Weights of a small GPT-style language model, trained from scratch on English Wikipedia.
Size: 16 layers, width 384, 6 heads of 64, MLP 1536 tanh GELU, 31.9M parameters.
MLP neurons of a small language model. Each row is named by its layer, matrix (down: output weights) and neuron, and shows model dimensions 144-239. Each number is 200 + 30 x the weight over its row's rms, rounded and kept within 0 to 999.
After each neuron's rows, "fires before" lists the tokens most often just after its 100 highest values on Wikipedia text that the model never trained on. A number after a token or word is its count.

L3.down73,144,180,252,188,227,199,218,261,192,167,250,168,170,151,185,191,270,234,210,206,180,188,188,171,163,213,236,207,132,228,198,159,219,180,211,129,214,188,221,238,234,222,189,169,237,162,204,156,149,191,194,192,218,163,238,210,155,171,226,224,217,219,178,145,203,202,204,186,228,186,218,189,215,151,212,223,155,185,201,173,168,178,210,180,196,254,172,186,174,179,201,215,242,212,212,197
fires before: "\n" 65, " " 5, " –" 5, "," 5, "==" 4

L4.down1346,203,222,219,190,259,212,203,217,156,173,177,234,183,219,166,217,261,173,161,193,147,174,205,203,182,169,204,241,149,158,205,240,170,205,179,219,234,200,158,224,191,174,213,206,195,227,203,222,190,234,184,183,267,217,208,198,215,198,149,211,213,193,187,202,159,202,171,215,184,261,182,183,202,240,269,217,142,206,128,155,218,167,189,193,198,218,203,160,164,204,173,199,243,214,217,221
fires before: "″" 24, "′" 20, "9" 9, "0" 9, "5" 8, "8" 7

L13.down1437,245,196,219,229,244,227,213,213,223,247,271,215,199,193,187,174,169,186,221,164,191,194,218,211,198,194,206,175,221,171,208,164,208,237,138,202,130,200,174,220,161,186,191,161,208,226,134,171,161,183,181,176,249,229,163,162,240,233,186,174,159,207,204,187,241,179,168,229,230,180,274,252,217,186,208,199,221,196,152,209,182,255,170,253,215,205,145,251,221,176,212,170,246,197,203,197
fires before: " " 76, " —" 4

L8.down1264,192,252,204,197,196,219,189,221,177,158,195,192,220,206,193,234,195,218,235,203,216,214,191,207,236,189,256,150,178,201,208,145,189,158,189,243,255,203,191,250,209,203,177,195,191,227,178,216,161,210,233,225,213,380,176,170,229,227,218,193,197,182,246,208,131,208,229,231,180,207,154,169,177,193,238,218,221,170,146,225,204,244,173,273,157,196,207,215,211,175,235,227,185,218,196,203
fires before: "\n" 36, "-" 12, "===" 8, " " 7

L13.down1187,169,181,205,215,171,227,206,231,204,206,198,245,211,222,227,204,163,293,201,227,234,207,200,175,146,190,186,162,198,164,201,233,184,193,210,191,188,202,181,197,177,200,213,164,224,207,174,107,280,213,154,218,196,210,148,233,189,214,162,195,203,207,270,197,207,180,203,199,220,212,247,169,177,170,214,153,225,160,216,202,174,223,237,226,131,154,226,193,235,182,223,228,198,160,198,203
fires before: "6" 33, "5" 27, "0" 8, "1" 7, "9" 7, "8" 5

L3.down313,190,234,200,212,170,156,152,217,198,159,201,198,194,235,239,194,186,218,257,157,179,214,227,182,174,212,182,256,201,212,182,182,196,183,157,248,240,224,148,190,165,155,203,166,254,237,222,205,190,202,207,211,147,202,185,242,177,222,169,158,202,230,151,198,172,172,219,234,169,203,231,246,220,224,212,183,222,147,271,230,197,119,172,198,187,169,200,181,212,213,172,258,217,193,166,217
fires before: " |" 39, "0" 11, "3" 10, ";" 10, "5" 7, "6" 7

L4.down145,198,244,191,251,260,222,223,173,162,190,232,205,201,220,180,224,158,190,186,117,248,192,215,183,212,171,209,167,185,196,216,217,169,203,183,167,196,193,184,258,183,165,223,234,221,194,193,210,199,238,218,189,211,202,141,188,200,194,200,236,228,165,243,183,179,211,224,156,268,179,199,213,198,156,196,150,174,211,229,197,156,247,208,138,216,150,212,155,224,225,219,176,209,209,222,227
fires before: "|" 26, " |" 19, "\n" 7, " " 5, "|---|---|---|" 4, "|---|---|" 4

L4.down802,232,198,194,259,261,123,200,200,201,200,192,214,200,181,234,206,206,171,193,188,247,256,231,171,227,187,209,209,190,167,153,237,240,206,270,235,192,227,158,234,222,247,240,168,222,250,210,216,167,221,219,155,141,183,217,271,147,174,151,215,234,236,267,195,173,181,215,203,249,267,173,164,225,191,192,168,133,186,206,190,207,162,243,184,194,197,218,207,173,176,164,213,178,218,209,178
fires before: " " 37, "1" 15, ";" 14, "2" 7, "0" 7

L13.down1357,207,156,210,204,177,249,233,212,160,184,245,210,253,258,249,191,202,216,167,169,205,208,174,222,186,127,218,167,212,196,197,179,238,215,179,206,173,248,169,206,147,183,96,167,169,244,225,189,103,228,183,221,214,289,160,186,163,177,220,211,144,208,217,154,213,183,213,178,168,190,217,193,252,192,165,211,238,190,176,173,148,210,227,183,241,215,208,159,155,197,241,225,180,164,214,192
fires before: "." 19, " |" 16, "0" 13, ":" 10, "9" 7, "5" 6

L13.down173,219,185,177,160,136,229,165,218,224,141,141,206,166,218,219,178,229,188,219,175,168,185,229,220,217,234,192,214,151,205,144,202,201,199,191,181,259,230,188,217,154,192,185,154,141,228,187,182,175,178,206,228,203,224,241,237,214,186,169,185,221,258,206,163,197,198,192,208,160,181,200,204,190,213,186,207,210,222,223,202,212,237,215,206,222,201,171,173,220,164,281,207,150,196,203,168
fires before: " in" 26, " " 14, " on" 13, " by" 7, " of" 6, " at" 5

L8.down1085,182,194,196,187,239,195,214,271,189,191,236,176,205,150,228,173,199,212,197,158,198,240,172,217,264,191,159,237,183,226,223,183,209,239,172,212,196,270,164,218,152,196,164,206,274,180,211,172,175,256,217,235,175,184,204,238,180,184,218,180,228,196,173,186,173,202,160,200,168,254,206,230,197,206,210,268,181,208,236,234,192,182,197,209,214,225,156,233,179,229,192,200,173,248,196,169
fires before: "9" 23, "0" 19, "8" 7, "6" 6, "5" 5

L4.down864,216,229,211,107,198,188,205,191,187,214,213,208,210,180,211,209,124,216,164,122,131,259,178,157,201,224,232,206,166,250,163,141,202,228,196,233,238,238,192,157,227,203,186,198,215,200,208,225,199,222,148,264,161,211,178,160,200,228,222,181,153,192,177,217,205,202,248,191,172,224,212,150,170,182,216,210,116,122,233,206,149,229,218,199,196,209,258,192,123,237,240,174,252,258,183,268
fires before: " |" 34, ":" 16, " on" 8, " in" 5, "ed" 4, " by" 4

L13.down1450,158,209,211,182,221,196,210,242,165,201,172,171,166,197,186,203,231,187,230,217,191,192,186,207,257,179,186,208,187,249,181,181,187,191,201,176,228,136,169,127,305,123,192,128,134,216,238,175,168,218,255,188,198,233,265,220,209,210,210,218,172,210,177,150,201,192,177,230,236,165,221,213,188,216,145,192,134,216,230,199,244,212,243,190,202,218,223,206,257,199,233,210,170,220,195,177
fires before: "." 33, "," 14, " by" 5, " and" 4, " (" 4, " on" 4

L13.down611,205,205,184,253,212,182,184,198,179,194,161,190,200,219,198,107,272,181,212,192,191,221,227,207,161,194,184,219,162,131,219,171,215,177,212,248,198,254,221,226,225,266,160,240,192,199,192,202,186,178,178,192,190,261,220,129,226,221,222,183,188,177,170,201,179,198,207,185,171,194,190,171,159,247,267,202,252,218,199,203,245,197,190,173,187,218,194,184,188,201,237,200,219,244,240,222
fires before: "0" 54, "9" 5

L3.down89,166,186,215,233,230,179,167,238,179,220,158,200,192,193,227,188,172,191,184,178,231,200,200,241,183,214,194,159,172,222,215,158,125,200,200,188,186,234,230,252,169,205,194,179,213,222,200,232,199,158,187,173,213,367,171,183,228,253,202,190,151,236,203,251,217,260,218,208,150,196,212,229,204,193,206,248,229,191,228,233,198,185,216,181,197,190,197,203,179,218,185,219,270,187,147,232
fires before: "\n" 31, " The" 5, " as" 5, " In" 5, " in" 4, " to" 4

L13.down484,223,254,157,152,226,171,198,227,184,163,203,225,244,190,164,205,249,202,234,173,206,195,191,214,128,173,168,181,189,207,195,170,190,208,213,175,230,224,132,237,162,202,133,207,178,211,207,190,154,179,192,236,229,241,172,179,175,218,171,197,164,197,195,212,184,171,189,201,151,231,197,208,229,212,193,177,211,221,181,212,181,195,202,226,159,212,197,246,180,198,152,182,236,246,240,218
fires before: "0" 86, "1" 6

L3.down826,197,197,192,216,161,170,233,194,172,231,209,205,187,173,199,196,208,203,234,237,263,161,178,182,188,145,200,197,125,208,193,224,201,194,225,236,274,267,196,163,212,194,171,237,220,210,177,183,203,158,175,191,219,207,182,162,223,224,217,244,193,186,230,155,187,140,156,260,120,182,198,198,189,201,227,231,186,180,183,188,221,228,204,181,177,178,136,238,200,186,251,191,187,271,165,180
fires before: " |" 62, ":" 5, "s" 4

L13.down1490,172,202,227,208,264,183,171,233,212,181,224,208,206,200,188,180,203,172,223,195,189,159,164,188,227,198,189,153,132,213,214,193,134,202,207,181,246,183,271,200,291,157,183,197,192,231,172,164,226,249,193,218,174,195,162,177,208,225,159,190,201,204,234,152,183,150,178,244,208,148,173,162,231,254,229,235,177,188,160,174,184,201,237,177,239,201,181,215,223,194,286,186,186,224,195,245
fires before: "," 22, "s" 19, " and" 12

L4.down316,179,206,214,196,226,167,251,212,172,157,172,230,184,176,192,190,184,238,231,164,236,192,221,205,183,217,207,209,246,192,183,196,112,176,172,218,206,204,156,199,167,239,221,190,205,236,205,238,191,208,144,199,135,257,237,160,193,231,227,205,173,189,199,257,157,176,198,239,157,159,251,248,185,191,259,202,205,214,228,205,183,196,145,132,179,200,234,196,182,237,192,171,200,205,176,228
fires before: "|" 77, "\n" 7, "-" 4

L13.down1274,209,186,173,220,235,213,206,153,210,222,174,224,160,194,236,176,182,195,211,202,252,229,190,218,176,193,204,184,196,191,158,204,221,226,178,187,186,164,239,180,176,220,192,222,227,177,202,234,233,174,144,226,226,83,202,228,224,242,165,196,195,151,206,256,227,215,228,150,222,233,174,176,203,187,253,194,207,210,220,181,160,201,203,179,185,162,230,257,216,216,230,234,204,191,206,182
fires before: "2" 62, "1" 16, "3" 5

L4.down351,205,195,240,231,156,211,206,158,209,197,187,202,179,185,202,217,195,236,181,193,221,208,211,165,214,202,211,203,183,174,167,238,248,214,150,185,210,235,160,187,199,213,184,199,162,258,204,148,182,184,190,229,232,230,222,198,173,220,159,204,196,206,250,191,164,195,239,195,229,226,217,225,214,222,135,203,201,219,200,215,222,237,118,231,218,267,188,156,190,234,176,205,206,170,207,171
fires before: "\n" 45, " (" 6, "." 6, " |" 5

L3.down374,214,208,223,276,194,233,212,216,228,190,182,231,205,258,190,213,207,226,195,186,209,199,222,211,186,163,197,229,205,182,159,172,188,181,202,178,198,194,184,248,196,199,197,163,195,193,203,194,191,194,206,198,199,184,158,282,205,221,163,200,234,207,238,215,180,205,209,206,230,274,175,211,183,208,179,174,137,246,193,223,172,254,188,158,188,181,214,214,283,187,182,198,129,173,182,222
fires before: " |" 20, " place" 12, " medal" 9, " in" 7, " –" 6, " " 4

L13.down600,162,212,190,138,184,231,204,203,224,164,193,164,175,256,176,209,181,244,222,221,182,195,206,223,235,194,247,169,191,252,130,260,151,223,188,258,204,200,193,140,231,181,230,196,204,170,198,236,199,208,230,249,200,166,185,220,199,164,148,198,215,215,177,169,214,205,152,218,184,214,186,195,189,193,163,179,212,202,294,176,163,158,209,187,214,199,144,184,169,236,183,193,232,204,223,192
fires before: "8" 54, "9" 45

L3.down1429,206,244,183,276,238,221,202,198,145,171,203,201,204,216,199,176,216,198,172,175,217,166,224,212,199,189,251,251,212,162,176,203,205,141,201,241,134,184,195,199,175,175,202,128,180,239,169,225,224,195,200,194,171,169,190,228,182,158,182,237,228,221,166,224,245,229,200,178,240,169,211,169,237,185,199,174,188,163,178,280,259,209,182,167,206,231,218,213,258,218,203,190,165,222,131,223
fires before: " " 53, "\n" 13, " |" 4, "-" 4

L8.down1382,211,209,195,210,194,185,226,188,137,190,216,204,220,175,188,206,229,193,183,157,261,235,185,172,225,170,192,201,176,169,136,177,182,239,220,238,262,186,223,227,228,203,214,176,124,221,211,235,190,195,191,218,224,248,195,238,170,225,204,210,211,190,217,159,208,139,218,195,173,223,193,181,205,150,250,203,129,245,185,199,145,168,156,194,183,210,213,213,160,174,169,219,230,233,209,205
fires before: "0" 19, "8" 14, "1" 13, "9" 13, "7" 9, "4" 9

L8.down1477,211,225,154,207,182,221,195,188,161,214,230,183,183,179,184,230,173,238,194,211,210,201,235,201,258,162,188,184,222,196,206,208,247,223,167,216,194,162,191,181,201,206,223,230,138,178,171,210,220,262,248,168,191,233,210,215,201,238,209,222,228,239,180,215,171,173,232,174,189,193,177,140,165,177,139,197,179,228,220,176,163,206,176,222,194,224,207,180,204,190,211,175,216,213,192,185
fires before: "1" 27, "0" 20, "2" 18, " |" 5, " Democratic" 4

L8.down830,173,235,208,178,192,162,201,206,198,200,185,216,173,244,180,226,144,216,237,186,203,207,210,203,221,181,274,138,220,179,175,137,202,189,202,244,213,174,182,224,198,248,212,224,174,222,169,230,169,211,278,188,221,364,197,187,205,217,225,230,201,175,208,174,118,208,245,217,192,187,176,178,232,196,234,223,219,205,182,209,225,252,177,234,170,176,183,186,203,153,253,230,176,245,167,194
fires before: "\n" 97

L13.down304,193,207,219,196,195,197,178,214,187,232,157,204,196,250,177,175,118,189,251,183,200,193,196,197,194,160,127,236,228,192,225,185,234,229,210,180,217,224,190,178,175,183,281,234,198,226,224,164,261,241,144,193,138,188,181,193,189,169,178,186,233,231,241,187,192,221,225,187,229,222,233,198,234,237,189,182,149,181,202,239,226,206,251,178,198,190,215,192,185,165,198,232,195,231,222,166
fires before: "6" 40, "5" 24, "7" 8, "g" 4

L8.down692,130,174,211,196,182,159,216,222,209,204,177,234,179,212,182,183,214,183,190,190,226,209,189,179,194,217,224,167,165,197,221,202,208,202,210,271,184,252,169,226,151,217,229,191,288,226,211,220,206,206,171,199,211,325,231,172,162,217,207,181,184,181,183,194,225,169,220,173,177,163,236,240,216,209,248,203,229,248,214,225,188,201,212,127,214,187,189,185,187,198,158,197,232,182,205,180
fires before: "\n" 49, " The" 11, " In" 6

L8.down1527,210,181,195,216,164,150,198,227,189,194,154,151,216,191,201,191,147,186,234,230,229,214,200,194,210,153,233,169,171,162,178,203,199,211,244,247,208,210,172,217,157,232,240,211,256,210,152,203,204,225,177,218,235,383,202,188,185,186,232,201,213,179,210,176,156,207,246,254,213,164,200,192,187,217,173,214,226,199,192,196,242,226,157,262,153,158,193,234,172,228,215,209,239,231,214,161
fires before: "\n" 94

L13.down824,237,160,233,210,196,194,163,182,159,166,236,154,169,165,197,245,172,233,238,169,232,135,175,219,246,231,222,208,224,161,186,207,173,196,231,193,173,199,222,254,184,249,156,188,198,171,212,226,192,176,209,196,221,182,236,156,178,153,198,229,271,194,207,207,204,174,210,119,211,223,218,234,179,133,215,223,157,190,148,215,149,237,166,239,181,198,198,230,228,210,165,260,195,235,218,243
fires before: " " 39, " of" 18, "3" 4, "1" 4, "," 4

L8.down299,212,192,198,210,189,175,186,233,219,198,156,148,210,165,140,144,221,217,218,287,222,154,187,239,249,194,171,225,198,217,179,197,142,178,192,183,207,205,236,216,209,202,198,215,209,200,186,221,133,173,193,255,188,166,195,190,157,180,198,262,199,233,206,148,191,204,217,192,182,191,193,166,126,192,235,238,201,224,157,182,171,192,223,233,181,209,189,196,249,179,149,202,220,224,207,219
fires before: "0" 61, "1" 10, " Cup" 5

L3.down605,232,225,170,266,239,166,240,194,157,183,233,125,176,151,168,201,193,243,150,213,208,203,230,199,207,251,162,237,187,153,191,190,191,200,206,202,194,236,180,197,219,176,213,166,193,238,152,209,284,240,215,209,162,179,215,176,243,227,222,161,157,257,216,238,164,176,205,226,214,207,202,168,231,194,226,167,187,207,194,219,208,184,233,212,193,218,182,164,202,221,173,187,205,229,194,184
fires before: "0" 25, "1" 13, " |" 11, "5" 8, "3" 5

L8.down602,262,207,221,173,227,258,233,231,140,209,237,218,202,203,221,182,204,228,179,264,204,171,201,228,238,178,203,223,184,150,203,223,207,128,232,189,177,212,187,228,193,169,191,196,208,204,211,207,190,167,244,152,170,212,190,214,167,237,213,158,165,250,197,182,242,194,198,184,180,239,247,183,184,192,191,183,229,201,210,173,203,234,221,169,214,162,175,182,183,226,237,223,200,134,221,209
fires before: " |" 20, "2" 18, ":" 10, "–" 7, "aged" 4

L4.down850,148,222,183,185,198,239,195,226,185,197,183,223,251,192,169,214,171,196,186,169,189,166,175,164,207,230,198,146,184,188,240,197,194,154,199,169,232,185,161,212,173,209,201,182,266,230,173,233,161,190,206,227,275,216,180,178,178,179,233,179,191,159,237,240,188,171,235,173,160,215,208,268,188,207,275,226,185,209,199,216,175,217,190,200,210,191,213,213,188,227,166,191,172,200,147,206
fires before: "\n" 57, "š" 4

L8.down414,190,190,151,183,245,192,190,216,253,189,208,226,232,156,228,213,173,210,142,181,214,191,184,230,169,150,216,180,222,151,204,217,131,159,175,237,161,236,155,230,200,251,167,213,189,211,231,211,173,187,166,229,200,169,226,258,173,233,202,254,272,200,209,176,254,205,232,152,185,220,223,161,216,194,222,165,231,197,156,188,130,207,198,200,203,188,263,179,188,183,252,202,229,157,222,187
fires before: "1" 35, "2" 18, " " 15

L3.down1065,169,200,202,269,202,191,132,216,222,226,208,222,197,162,162,188,256,217,188,193,217,191,205,149,228,253,261,166,232,238,167,235,145,181,208,200,170,211,240,177,201,239,172,179,109,198,192,175,231,192,218,137,226,173,145,196,205,199,170,120,217,264,235,231,122,256,194,223,184,283,198,206,202,202,177,157,198,190,236,149,210,202,154,239,202,241,217,194,172,244,190,214,243,180,201,174
fires before: " |" 24, "\n" 19, " " 18, "---|---|---|---|" 10, "0" 6, "W" 4

L3.down304,158,155,250,213,233,187,194,203,281,179,233,234,147,149,141,236,157,218,199,201,192,242,225,219,208,207,223,151,166,177,206,191,199,177,193,232,184,151,115,168,218,181,191,184,153,199,175,218,169,231,186,165,239,189,261,240,221,212,151,265,182,187,200,204,132,259,187,167,289,183,204,209,154,179,218,233,145,200,218,194,147,159,183,250,209,153,203,190,181,163,159,227,163,214,196,172
fires before: " " 34, " of" 13, "):" 6, "," 6, ")" 4

L13.down157,181,229,153,180,200,210,202,209,161,208,231,168,225,186,195,214,228,156,224,192,211,207,225,160,228,189,199,151,251,225,165,231,242,163,170,207,257,186,200,217,178,211,165,213,197,170,203,154,187,201,229,219,170,345,183,187,188,263,162,213,187,221,192,199,193,159,210,209,179,240,226,128,206,218,222,131,168,207,177,184,158,174,220,171,209,245,175,253,203,215,160,168,185,205,239,249
fires before: "2" 25, "1" 22, "3" 8, "9" 6, "5" 5

L3.down808,204,211,203,142,246,169,234,192,144,175,160,242,236,233,226,173,195,225,167,182,204,218,238,172,209,200,266,154,213,221,231,161,216,177,168,246,224,220,210,237,177,222,225,182,184,225,152,219,214,197,192,276,168,270,189,200,166,195,207,245,192,156,159,199,214,168,214,191,181,161,264,203,190,231,239,285,206,191,193,190,220,206,219,191,180,179,216,207,166,154,157,218,194,187,170,173
fires before: "\n" 39, " The" 11, " In" 9, " He" 7, " It" 5

L13.down933,202,231,189,208,271,183,164,194,209,223,210,217,234,204,145,158,189,140,204,243,223,153,196,197,150,203,176,174,177,170,204,189,183,143,275,213,170,168,206,172,216,230,218,225,195,227,159,194,213,224,265,188,207,183,209,227,186,207,192,239,151,191,159,158,221,214,181,240,191,177,180,188,236,189,172,227,185,223,201,178,169,217,200,187,163,161,247,236,222,179,236,210,169,225,148,194
fires before: "==" 38, "\n" 14, " ==" 11, " and" 8, "s" 7, " " 5

L13.down193,246,236,218,189,213,184,210,189,246,165,138,214,157,214,208,221,125,210,224,210,220,209,176,210,269,177,220,148,193,193,161,211,186,196,210,198,213,166,203,184,218,195,225,223,218,250,192,160,205,243,235,208,195,93,224,233,185,180,140,264,231,209,198,147,214,208,224,166,244,266,199,131,240,148,226,183,215,206,220,205,153,223,225,193,167,201,235,196,175,203,243,209,171,193,238,199
fires before: "2" 85

L4.down1184,162,211,183,164,205,220,245,150,162,185,184,179,234,205,170,182,176,227,139,203,233,241,217,191,126,208,141,234,213,211,210,196,220,171,181,196,257,181,213,261,217,208,186,216,220,226,184,195,221,207,174,214,212,214,203,199,205,263,224,140,189,204,164,261,191,153,180,277,239,224,178,158,226,218,219,211,197,207,191,215,229,186,149,186,189,216,198,204,214,190,181,208,215,223,218,218
fires before: "1" 23, "2" 15, "4" 11, "3" 9, "0" 7, "8" 7

L4.down447,213,207,167,186,161,152,219,218,199,184,230,182,204,221,182,187,185,245,200,133,199,261,279,214,239,196,215,246,245,219,226,197,189,205,177,248,135,246,240,225,216,212,175,155,149,217,161,254,190,220,194,187,174,154,215,137,142,256,238,233,153,248,243,243,208,217,205,194,209,201,179,140,202,231,180,218,209,204,202,282,194,229,159,244,199,204,218,223,170,167,202,206,226,201,161,184
fires before: "1" 20, "9" 16, "2" 15, "0" 10, "6" 8

L3.down1000,227,220,215,217,246,197,204,212,207,243,163,233,261,178,238,190,199,223,216,186,207,253,169,171,192,203,237,200,192,162,186,224,198,209,211,210,214,226,156,230,196,125,201,142,224,187,198,248,197,193,183,205,164,138,255,242,254,163,193,246,183,222,163,247,217,150,158,208,163,215,216,199,200,226,163,191,202,176,240,229,205,176,188,206,206,197,194,181,178,212,224,262,213,269,167,200
fires before: " |" 48, "5" 11, "0" 9, "4" 7, "1" 6

L4.down1475,208,211,162,180,214,160,212,212,178,175,236,194,191,235,186,202,152,188,206,267,229,159,174,205,237,199,222,181,186,189,206,217,204,270,161,183,235,145,174,157,152,221,154,190,169,177,222,187,193,224,196,203,151,186,196,204,140,191,157,198,212,228,187,194,186,215,193,202,182,161,184,224,191,164,168,207,206,197,184,142,201,199,207,200,214,175,221,229,169,228,179,246,178,197,203,228
fires before: "0" 47, "9" 22, "1" 9, "8" 7

L4.down712,220,224,166,151,224,193,219,189,195,223,196,176,202,186,168,248,168,190,173,193,203,261,218,215,225,203,206,234,199,176,215,199,280,208,195,225,145,238,205,221,187,192,237,165,192,233,193,158,244,207,236,177,163,144,160,204,181,207,252,192,273,189,236,204,238,178,176,185,162,222,186,169,204,237,223,227,180,221,207,146,202,193,166,246,217,187,200,208,188,195,216,166,228,217,156,223
fires before: "1" 22, "9" 20, "0" 11, "8" 11, "2" 6

L4.down967,213,196,178,171,206,202,236,159,239,165,230,223,183,206,205,219,170,227,167,196,188,203,155,170,209,223,186,198,156,185,274,219,208,261,188,206,209,206,209,197,165,243,188,188,239,223,182,161,185,199,136,205,224,182,186,194,193,215,145,221,178,202,230,241,165,215,170,217,147,212,211,146,180,165,198,226,180,197,196,238,146,150,261,217,177,131,192,194,218,264,242,213,260,172,194,209
fires before: " in" 26, " by" 12, " on" 10, "ed" 7, "." 4

L4.down213,194,233,183,208,173,204,155,239,191,216,195,240,216,173,204,177,172,206,216,224,240,217,189,196,158,184,233,194,182,255,183,202,195,185,187,177,135,155,233,175,192,237,214,217,208,207,174,189,246,246,200,185,235,214,233,199,210,153,232,223,229,167,168,218,202,204,160,177,199,194,216,228,208,181,157,255,222,183,212,190,235,231,153,226,223,159,172,184,187,188,169,200,172,145,188,224
fires before: "ed" 16, "ing" 14, " to" 8, "e" 7, "s" 7, "ion" 7

L13.down535,213,219,181,176,212,216,193,219,172,211,205,187,188,213,165,242,190,147,208,232,164,154,195,169,244,166,202,153,158,193,193,194,193,203,231,189,199,179,199,203,234,106,233,196,181,165,253,188,175,208,234,146,161,213,240,226,230,237,177,177,208,220,257,152,232,203,153,161,192,154,188,210,221,196,205,189,204,232,213,164,209,234,227,224,149,225,170,216,194,178,239,216,177,209,200,186
fires before: "." 24, "," 16, " and" 7, " on" 4

L3.down1037,214,206,231,155,250,199,294,163,152,156,196,255,215,189,195,189,178,255,184,194,247,196,171,183,171,153,233,161,184,203,200,183,188,186,208,220,216,252,211,195,172,260,205,206,199,230,166,224,221,195,167,210,207,276,199,205,164,182,181,229,188,186,209,218,206,147,185,193,198,197,247,221,209,205,267,224,186,239,215,227,197,210,191,170,163,164,223,178,170,158,165,241,173,241,187,175
fires before: "\n" 28, " The" 16, " He" 12

L13.down1297,236,187,226,199,237,167,183,208,214,174,146,175,246,202,136,201,231,171,197,212,173,182,195,197,222,204,212,217,218,178,153,180,161,161,224,161,230,160,220,210,198,170,159,205,122,247,203,245,185,227,231,224,217,123,171,190,226,209,201,218,195,193,166,135,204,202,208,118,186,136,161,246,210,199,230,225,233,258,123,167,235,209,161,193,179,227,205,213,167,214,182,239,218,271,225,236
fires before: "1" 99

L3.down378,256,226,200,243,201,166,170,224,213,165,188,213,234,253,177,186,193,232,213,216,192,156,218,186,191,184,187,236,200,149,192,173,221,186,189,132,214,231,183,181,217,179,192,157,229,183,239,217,205,237,218,139,194,186,203,229,192,253,210,161,114,242,250,202,142,274,176,223,204,231,194,229,194,226,253,200,215,215,193,190,197,179,197,253,184,221,172,186,193,190,240,178,247,176,178,204
fires before: " |" 32, " " 9, ":" 9, " –" 7, "\n" 5, "==" 4

L13.down72,154,215,187,144,171,145,203,169,228,190,225,166,207,182,185,220,240,189,190,170,178,175,197,211,233,157,195,196,239,229,217,185,198,225,152,168,200,214,170,190,210,228,253,281,161,213,191,147,194,166,211,215,151,128,187,153,231,198,202,238,199,187,254,240,205,235,203,189,166,208,143,150,153,182,251,224,199,195,165,208,198,221,195,196,205,199,209,185,201,181,169,203,224,224,224,215
fires before: "0" 28, "in" 11, "ö" 6, "9" 6, "ER" 5, "ille" 5

L13.down256,179,222,200,219,230,175,191,222,223,159,252,213,198,202,190,201,204,247,219,186,215,180,182,198,207,232,215,217,198,191,141,173,185,247,170,185,151,252,196,204,128,191,133,184,213,190,244,148,152,210,175,164,230,177,185,179,168,236,203,219,155,196,217,187,150,218,204,148,316,198,177,157,225,246,197,218,178,202,185,205,176,186,202,225,228,231,129,206,187,160,205,224,215,180,198,253
fires before: " " 78

L13.down1323,203,224,184,185,216,130,160,196,179,197,180,180,226,228,224,211,175,253,219,181,173,179,182,164,192,206,201,192,226,184,173,185,165,222,200,237,217,185,210,143,165,228,184,162,185,218,206,201,192,219,182,262,188,158,221,200,185,171,168,238,224,180,98,189,101,175,172,220,178,256,152,223,172,184,183,180,184,233,182,194,235,143,187,172,219,182,214,250,148,205,161,197,234,219,257,218
fires before: "1" 48, "9" 6, "habi" 4

L13.down1185,250,218,205,251,187,241,215,172,176,203,200,204,177,195,225,200,199,223,190,189,228,186,188,216,234,154,194,201,223,193,197,216,248,220,187,180,193,204,180,200,183,225,202,193,138,171,209,207,169,192,172,213,229,535,196,176,194,164,173,209,207,217,195,204,192,168,205,209,180,216,209,257,206,166,228,192,233,202,189,167,217,198,199,163,220,186,167,176,174,227,226,193,214,215,221,237
fires before: " |" 32, "," 28, ";" 22, "\n" 6

L4.down512,166,176,212,189,175,246,219,174,192,201,183,197,202,185,162,196,107,201,202,188,146,201,178,256,187,168,189,216,208,220,182,161,186,185,217,151,192,291,216,227,231,179,222,133,180,160,198,175,221,205,237,230,206,240,185,211,236,255,174,161,209,250,203,207,283,226,139,192,213,168,194,209,172,158,179,161,181,178,223,218,204,219,168,171,194,249,176,194,209,200,275,221,211,202,172,192
fires before: "s" 25, " in" 8, "ed" 6, " as" 6, " on" 6, "ing" 4

L13.down1105,213,268,233,191,228,162,130,198,193,170,217,200,214,225,169,146,213,189,218,190,234,192,206,182,228,176,157,187,195,243,189,195,178,227,180,211,92,207,206,236,188,167,151,206,196,234,187,198,195,239,232,174,159,107,218,156,217,218,174,209,240,248,167,198,225,202,206,180,241,258,164,214,184,221,187,197,200,205,188,160,169,212,158,200,193,168,182,182,194,229,192,233,222,166,208,228
fires before: "ed" 18, "ing" 15, "e" 9, "er" 6, "ation" 6, "ign" 5